{
  "n_layer": 10,
  "d_model": 256,
  "n_head": 12,
  "n_kv_head": 4,
  "head_dim": 32,
  "d_mlp": 704,
  "vocab_size": 512,
  "activation": "swiglu",
  "norm": "rmsnorm",
  "norm_place": "pre",
  "norm_eps": 1e-05,
  "positions": "rope",
  "rope_base": 10000.0,
  "rope_fraction": 1.0,
  "qk_norm": false,
  "attn_scale": 0.177,
  "bias": "qkv",
  "tie_embeddings": true,
  "parallel_block": false,
  "extras": ["capped logits"],
  "init": "uniform",
  "init_std_qkv": 0.0298,
  "init_std_o": 0.00544,
  "init_std_up": 0.0298,
  "init_std_down": 0.00401,
  "optimizer": "muon_variant",
  "lr": 0.0115,
  "lr_mult_o": 1.5,
  "beta1": 0.93,
  "lr_head": 0.00895,
  "grad_clip": 1.0,
  "warmup_steps": 200,
  "schedule": "wsd",
  "decay_fraction": 0.313,
  "decay_shape": "linear",
  "final_lr_fraction": 0.0,
  "batch_tokens": 65536,
  "seq_len": 256,
  "doc_mask": true,
  "train_tokens": 228000000,
  "steps": 3480,
  "dataset": "wikipedia_en"
}
MLP neurons of a small language model. Each row is named by its layer, matrix (down: output weights) and neuron, and shows model dimensions 96-223. Each number is 128 + 24 x the weight over its row's rms, rounded and kept within 0 to 255. A neuron's up and down rows have the sign that makes its largest values positive.
Before each neuron's rows, "fires before" lists the tokens most often just after its 100 highest values on Wikipedia text that the model never trained on.

fires before: "k", "f"
L7.down395 [119 142 136 169 100 154 129 142  61 121 103 146 102  95 148  97 111  88 145 173 114 133 150 142 189 144  84 136  91 105 139  99  97 109 116 120 141 121 131 140 126 103 173 165 114 107 117 144 163  68 120 120  86 122  92  98 140 144 155 137 127 103 138 157 135 150 119 159 118 103 151  98 104 100 121 122 126 100 139 149 109  83 132 143 115  85 151 123  96 145 135 136 124 146 156 114 115 129 145 150 131 124 113 116 138 124  96 112 163 134 101 129 118 137 111 164 107 138  98 151 145 131 182  92 132 153 119 127]

fires before: "ld", "th", "k", "ce", "n", "f"
L2.down118 [146 123  95 105 103 170 156 114 129 134 154 115 137 118 110  92 125  82 166 150 175 118 111 154 113 123 123 134 117 124 139 128 106  96 121 173 146 117 146 143 133 103 144 142 102 128 103 111 149 123 146 145  96 136  96 119  90  81 172  96 118 138 153 112 110 171 129 103 141 121 168  93 121 141 145  98 147 121 151 106  68 133 139 132 131 128 172 126 112 112 134 136 118 105 104  95 149 116 153 130 109 144 123 179 150 132 174 125 118 122 153 119 109  94 121 193 120 127 109 144 153 150 164  92 109 132 117 134]

fires before: "r", "il", "ion", "ic", "or"
L2.down667 [118 133 113 129 143 159 157 124 133 138 168 160 150 118 104 157 141 157 148 111 111 113  80 122  79 130 158  94 134 111 156 120 132 112 179  99  96 158 119 141 127  96 146  99 117 114 174 113 174  83 142 114 129 167 112 170 107 101 136 123 108 154 130 128 121 126 127 121 130 156 161 102 121 153 123 133 136 117 139 150  93 147 137 149 163 127  89 102 125 104 143 117  96 148 115 114 115  71 118 114 121 160 100 134  99 116 140 151 128 152 111 140  64 111 132 163  97 165 122 132 100 159  91 178 148 144 115 129]

fires before: "on", "ue", "s", "ro", "re", "u"
L4.down112 [150 124 190 133 170 129  81 134 160 107 145 142 196 171 148 100 140 143 148 149 156 120 101 152 144 117 114 116 125 123 159 141 147 127 124 124 139 137 126 123 128 146  63 136 147 116 113 139 107  98  97 108 130 155 114 145 183  89 116 143 142 105 152 109 106 136 154 141 103 135 132 138 140 144 139 111 151 139 137 127 127 133 124 168 135  99 121  75 142 118 108 134 119 155 154 115 175 124 149 120 162 134 149 103 116 117 122 156  79 125 128  78 133  97 130 156 150 112 128 122  84 113 126 127 128 123  87 167]

fires before: "l", "ion", "e", "le", "ul", "it"
L2.down80 [ 95 128 109 124 110 118 141 182 141 130 156 139 139 137 128  96 151 102 145 109  82 143 150 133  94 141 136 177  95 124  65 123 126 134 140 171 126  76  97 114  93 135 142 124 125 164 162  69 124 123  74 155 151 152 138 113 146 121  97 132 118 103 110 161 113 153 126 135 138 174 143 115 135  99 153 115 129 165 118 127  82 138 109 136 145  65 130 122 126 128 101 119  96 141 130 162 112 119 108 119 155 121 167  88 125 134 107  86 100 125 129 112 107 112 129 111  96 147  92 134  71 151 111  99 115 130 114 103]

fires before: "d", "v", "g", "f", "c", "j"
L4.down640 [125  99 156 162 133 184 130 136 154 114 118 117 166 153 101 149 163 200 104 173 139 145 118 166 126 130  89  98 102  83 133 138 118 116 125 103 157 112  96 157 132 184 122 150  83 158 130 120 144 116 155 145 137  88 159  95 127 130 132  99 175 149 158 135 113 108 131 138  89 128 151 123 116  93 141 171 119 148  72 140 153 135  94 126 146 162 172 118 184 108 151 135 136 128 106 106 123 129 115 103  92 158 122 162 147 146 129 114 137 151 123 143 148 151 145 159  83 113 166  98 108 137 130 115  95 129  88 142]

fires before: "er", "ary", "oun", "r", "re", "u"
L2.down437 [103 162 143 125 109 109 149  95 138 129 150 102 122 108 142 135 124 148 165 164 147 119 161 140  98 153 111 123 120 142 151 154 139 143 114  83 116 137 149 125 114 115 121  91 127 112 128 180 115 131 136 110 140 143  84 141 124 113 136 125 144 105 199 101 109 148 159 152 134 109 100 167 114 136 153 138 154 163 108  92 134 105 157 165  76 123 144  96 145 169 119 136 143 128 129 139 144 112 147  93 172 144 129  79 135  83 143 143 111 117 135 163 102 141 148 133 154 161 136 109 103  98 158 139 114 115  96 127]

fires before: "in", "r", "ain", "ri", "em"
L4.down647 [147 158 147 121 187 141 133 172 122 140 162 147 133 121 155 129  89  96 121  84 111 126 118 135 159 150 141 161 155 146 142 163 136  90 105 133 111 169 148 121 156 155 157 121 122  99 156 105 177  94  94 143 134 122 106 135 106 138 112 120 159 183 105 109 116  84 171 150 151 152 158 149 128 117  77 144 134  92 144  98 155 127 173 104 147  92 103 124 138 167 110 150 108 111 132 127 132 138 145 138 144 156  75 103 165 112 119 147 121 125 143 137 162 154 131 131 132 150 128 109 112  98  99  93  99 140 159 103]

fires before: " to", " that", " for", " the", "ly"
L7.down154 [116 151 103 163 129 175 131 136 139 127  85 127 124 111 158  75 134 128 101 157 136 151  79 102 119 140 126 146 126 123 116 115 157 134 123 135 137 134 159 139 139 131 146  95 101 114 121 137 175 127  88 106 104 173  77 146 158 178 119 121 138 144 131 136 185 149 120 119 114 142 162 115  93 139 130 140 105 147 169 126 113 113 121 111 180 164 161 107 135 121 174 134 157 146 145 107 143 139 101 127 132 189 112 127 126 157 109 145 179 152 129 141 140 150 101 113  85 105  82 137 123 177 116 154 115 160 126 150]

fires before: "g", "f", "v", "m", "al", "le"
L2.down281 [157 160 156 171 141  85 123  98 110 101 143 131 125 109 131 123 150 177 138 133 145 150 135 145 132 174  91 102 162 112 146 134 141 101 138 132 154 139 121 158 137 154  96 148 112 138 135 102 114 140 167 132  89 162 121 110 128 141 160  97  79 145 155  87 111 121  93 178  98  97  78 126 158 130 144 135 147 139 102 137 152 168 173 125 141 125 130 150 119 121 157 100 169 165 132 129 111 132  68 132 145 140 121 144  94 129 135 104 139 129 106  91 106 151  86 140 144 151 139 116 120 144  56 141 129 103 122  97]

fires before: "gh", "p", "ge", "ld"
L2.down78 [118 101 154 160 132 130 149 146 167 100 133 118 122 130  95 155 157  83 118 146 150 126 102 128  93 109 124 123 136 190 136 115 106 123  75 142  94  94 142 184  84 137 138 143 125 127 125 113 130 135 129 162 146 156 134 113 150 118 141 116 137 114 121 150 133 110 128 130 114 138 113 135 113 147 152 156 141 120 122 133 171 150 130 130 126 150 107 101 117 135 128 124  77 135 132 122 130 128 143  95 172 117  95 129 181 153 120 152 207 114 115 126 139 152 114 147 136 127 169 174 167  83 135 112 114 146  94 112]

fires before: " the", " \"", " that", " it", " to", " for"
L7.down270 [ 87 107  87 152 144 170 145  95 187 118 164 133  86  98  79 114 108 157  91 178 126  95 131 150 121 118 107 132 157 111 164 155 141 126 129 144 118 108 132 104 108 101 130  89 120 101 104 144 125 109 101 130 131 175  95  83 119 160  83 137 143 123 103 122 100 152 116 120 136  78 132 121 147 111 135 145 125 125 163 137 127 130 105 111 144 106 132 147 108 157 121 130 122 114 111 112 137 114 152 110 154 134 107 141 136 161 162 180 142 120 132 151 137  52 113  97  70 103 148  71 151 115 132 172 120 166 140 145]

fires before: "n", "l", "ut", "ed", "ial", "es"
L4.down85 [167 119  91 158 131 106 130 121 112 141  75 118  97 152  99 113 122 126 129 137 114 135 129 178 138 145 114 169 151 128 121 164 161 122 124 150 120 168 137 120 106 134 166 101 159 160 115 139 136  97 115 145 108 138 147 140 171 170 122 144 134  83 105 113 149 118 171 182 139 107 142 116 136 154 130 108  86  62 117 125 163 147 162 117 135 103 157 132 123 142 130 142 141  89 135 120 111 121 116 121  77 145 134 120 105 143 180 132 110 141 115 130  60 127 116 139 156 101 150 137 110 171  71 149 157 114 142 143]

fires before: "s", "c", "p", "k"
L2.down95 [125 115 126 136 102 151 126 117 126 143 110 121 172  94 153 102 156 142  96 123 113 145 134 118 202 140 148 133 119 141 150 126 171  92 164 158  98 122 167 130 133  78 119 120 120 125 116 134 146 110 145 111  80 116 103  94 144 123 134 125 121 141 132  97 162 104 132 120 126  90 106 128 150 145 119 153 107 119 132 147  86 164 100 157 127  86 141 164  82 182 135 126 160 161  92 172 129 116 118 143 161 101 139 122 122 122 120 120 148 102 116 161  92 113 139 174 102  87 143 146  94  88 154  96 143 153 138 145]

fires before: ":", " the", " by", "al", "g", " |"
L7.down335 [150  64 127  91 153 114 139  83  92  85 170 132  99 159 123 123 175 105 172  97  90 110 158 149 147 176 136  67 100 153 193 127 117 135 100 124 125 147 111 154 119 174 159 119  98  94 111 120 150 140 163 161 118 138 124 150 136 150 123 123 101 173 146 135 134 145  99 147 124 148  76 155 136 146  93 103 133 138 170 145 119 125 136 104 155 165 106 148 140 139 142  90 133 148 160 133 112 150 129 170 139  94 123 150 158  92 129 109 125 118 161 149  82 111 141 171 120 138 179 120 125 154 126 153 148 141 148 152]

fires before: "ity", "it", "iv", "ic", "ch", "ion"
L7.down383 [121 164 105 117 109  98 143 116 118  93 144 137 119 132 142 107 129 138 151 154  83 133 107  79 131 148 112 126 146 115 138 120 141 142 105 137 130  75 102 108 123 187 119  87 158 128 110 112 125 122 115  80 153 118 119 139 134 123 154 115 129 174 126 104 109 124 103 185  90 177 132 103 158 127 118 139 146  64 136 160 161 145 112 154 119 112  86  93 104 148 160 146  99 131 100 107  75 114 110 108 159 158 140 124 106 122 110 145 122 157  70  79  91 139 116  99 109 112  96 121  96 154 129 120 136 119 145  73]

fires before: "ed", "ld", "s", "ad", "ing", "l"
L7.down614 [122 155 111  97 130 129 136 100  87 115 128 101  81 154 118 144 106 135  93 125 111  99  91 176 136 141 129 177  96 112 149 113 132 112 174 150 134 114 136 123 138 134 164 133 120 130 127 159 104 169 164  85 171 141 131 144 173 133  90 176 172 131 110 132 159 151 111 137 106 120 120 116 163 105  87 102 127 116  97  78  88 167 155 101 124 132 133 107 113 152 164 156 118 129 138 142 104 129 119 166 136 132 123 100 108 128 114 112 122 129 168 147  64 116  72 108 128 131 155 129 137 159 150 161  90 124  97 125]

fires before: "r", "ain", "in", "ri"
L4.down568 [125 114 148 118 123 133 106 142 120 159 144 131 148 145 157 110 136 101 142  53 132 115 131 172 143 101  73 103 133 142 132 162 140 136 143 104 134 152 110 126 112 122 139 146 114  89 124 108 148 130 145  96 144 164  97 147  90 111 114 129 111 131 123 153 163 140 181 101 144 182 119  72 108 120 147 130 145 152 169 110 132  91 150 133 116 151 132 131 106 127 114 145 134 162 142 109 119 120 140 119 136 171 140  88 167 115 136  91  83 133 126 137 130 138  89 139 108 137 178 140 129 112 106 116 114 176 138 125]

fires before: "ad", "g", "v", "ag", "f", "t"
L2.down296 [132 132 159 126 121 157 126 130 110 153 158 113  82 150 154 108 142 111 110 145 134 105  76 156 151 126 108  72 131 136 167 152 146 106 108 123 169 130 140 114 138 128 144 178 155 127 130 113 127 127 133 121  90 133 150  83 124 145 141 111 101 113 102 168 134 107  96 144 142 147 114  88 109  63 151  95 151 112 102  93  87 134 135 132 132 116 140 136 128 156 105 124 136 146 110  85 124 115 127 153  94 160 133  95  93 139  75 133 129 105 120 154 114 154  99 130 126  83 155 125 130 116 168 134 151 110 142 108]

fires before: "r", "ack", "in", "ain", "end", "re"
L7.down176 [162 119 101 108 125  95 109  95 126 108 137 144 101 115 153  91 160 104 175 116 152 136  99 157 129 154 102 117 125 109 107 147 122 107 129 110 128 150 139  98 117 147 149 109 122 108 145 116 129 132 138 101  99 149 123 128  97 120 142 156 161 164 175 185 160 137 140 104 160 163 130 125 136 154 119 137  87 173 113 107 138 143 129 126 153 128  95 112 168 122 107 117 108  80  95 151 141 140 152 114 119 181 138 155 170 192 154 131 114 118 158 113 135 124 129 156 105 118 103 107 124 145 115 133 166 106 113 156]

fires before: "s", "ust", "ard", "er", "es"
L7.down160 [119  97 108 159 130 143 137 112  83 169 129 135 135  94 129 132 120 125  69 158 133  88 133 168 108 123 132 142 149  75 131 134 119  83 104 107 115 125 138 143  85 128 148  97 133 135 119  92 130 101 139 137 110 101 132 136  59 140 117 109 168 114 157 127 174 111 128 114 119 111 104 159 152 133 131 118  90 106  93 162 146 149 125 117 111  89 128 124 160 116 112 147 104  80 122  59  93 126 111 149 168 113 111  99 122  87 109 106 118 108 100 103  86 112  98 123 136 129  88 123 117 153  79 122 134 147  90 117]

fires before: "ed", "es", "ist", "is", "ion", "d"
L4.down467 [130  96 100  97 157 132  92  97  86 103 131 170 130 142 107 176 123 117 136 113 137 102 106 154 135 155 138 146  97 105  93 141 137 134  96 127 134 145 109 143 131 116 191  79 122 123 144 136 140 120 118 162 137 137 126 128 151 124 136 179 136 148 116 111 123 122 123 152  81  94  98 109 145 103 134 146 123 128 145 142 133 100 141 145  88 142 123 134 160 116  85 160 142 127  77 156 105 131 134 152 138 117 141 108  79 131 129 150 138 125 148 125 106 119 122 112 167 102 163 113 140 102  98 136  92  92 144 144]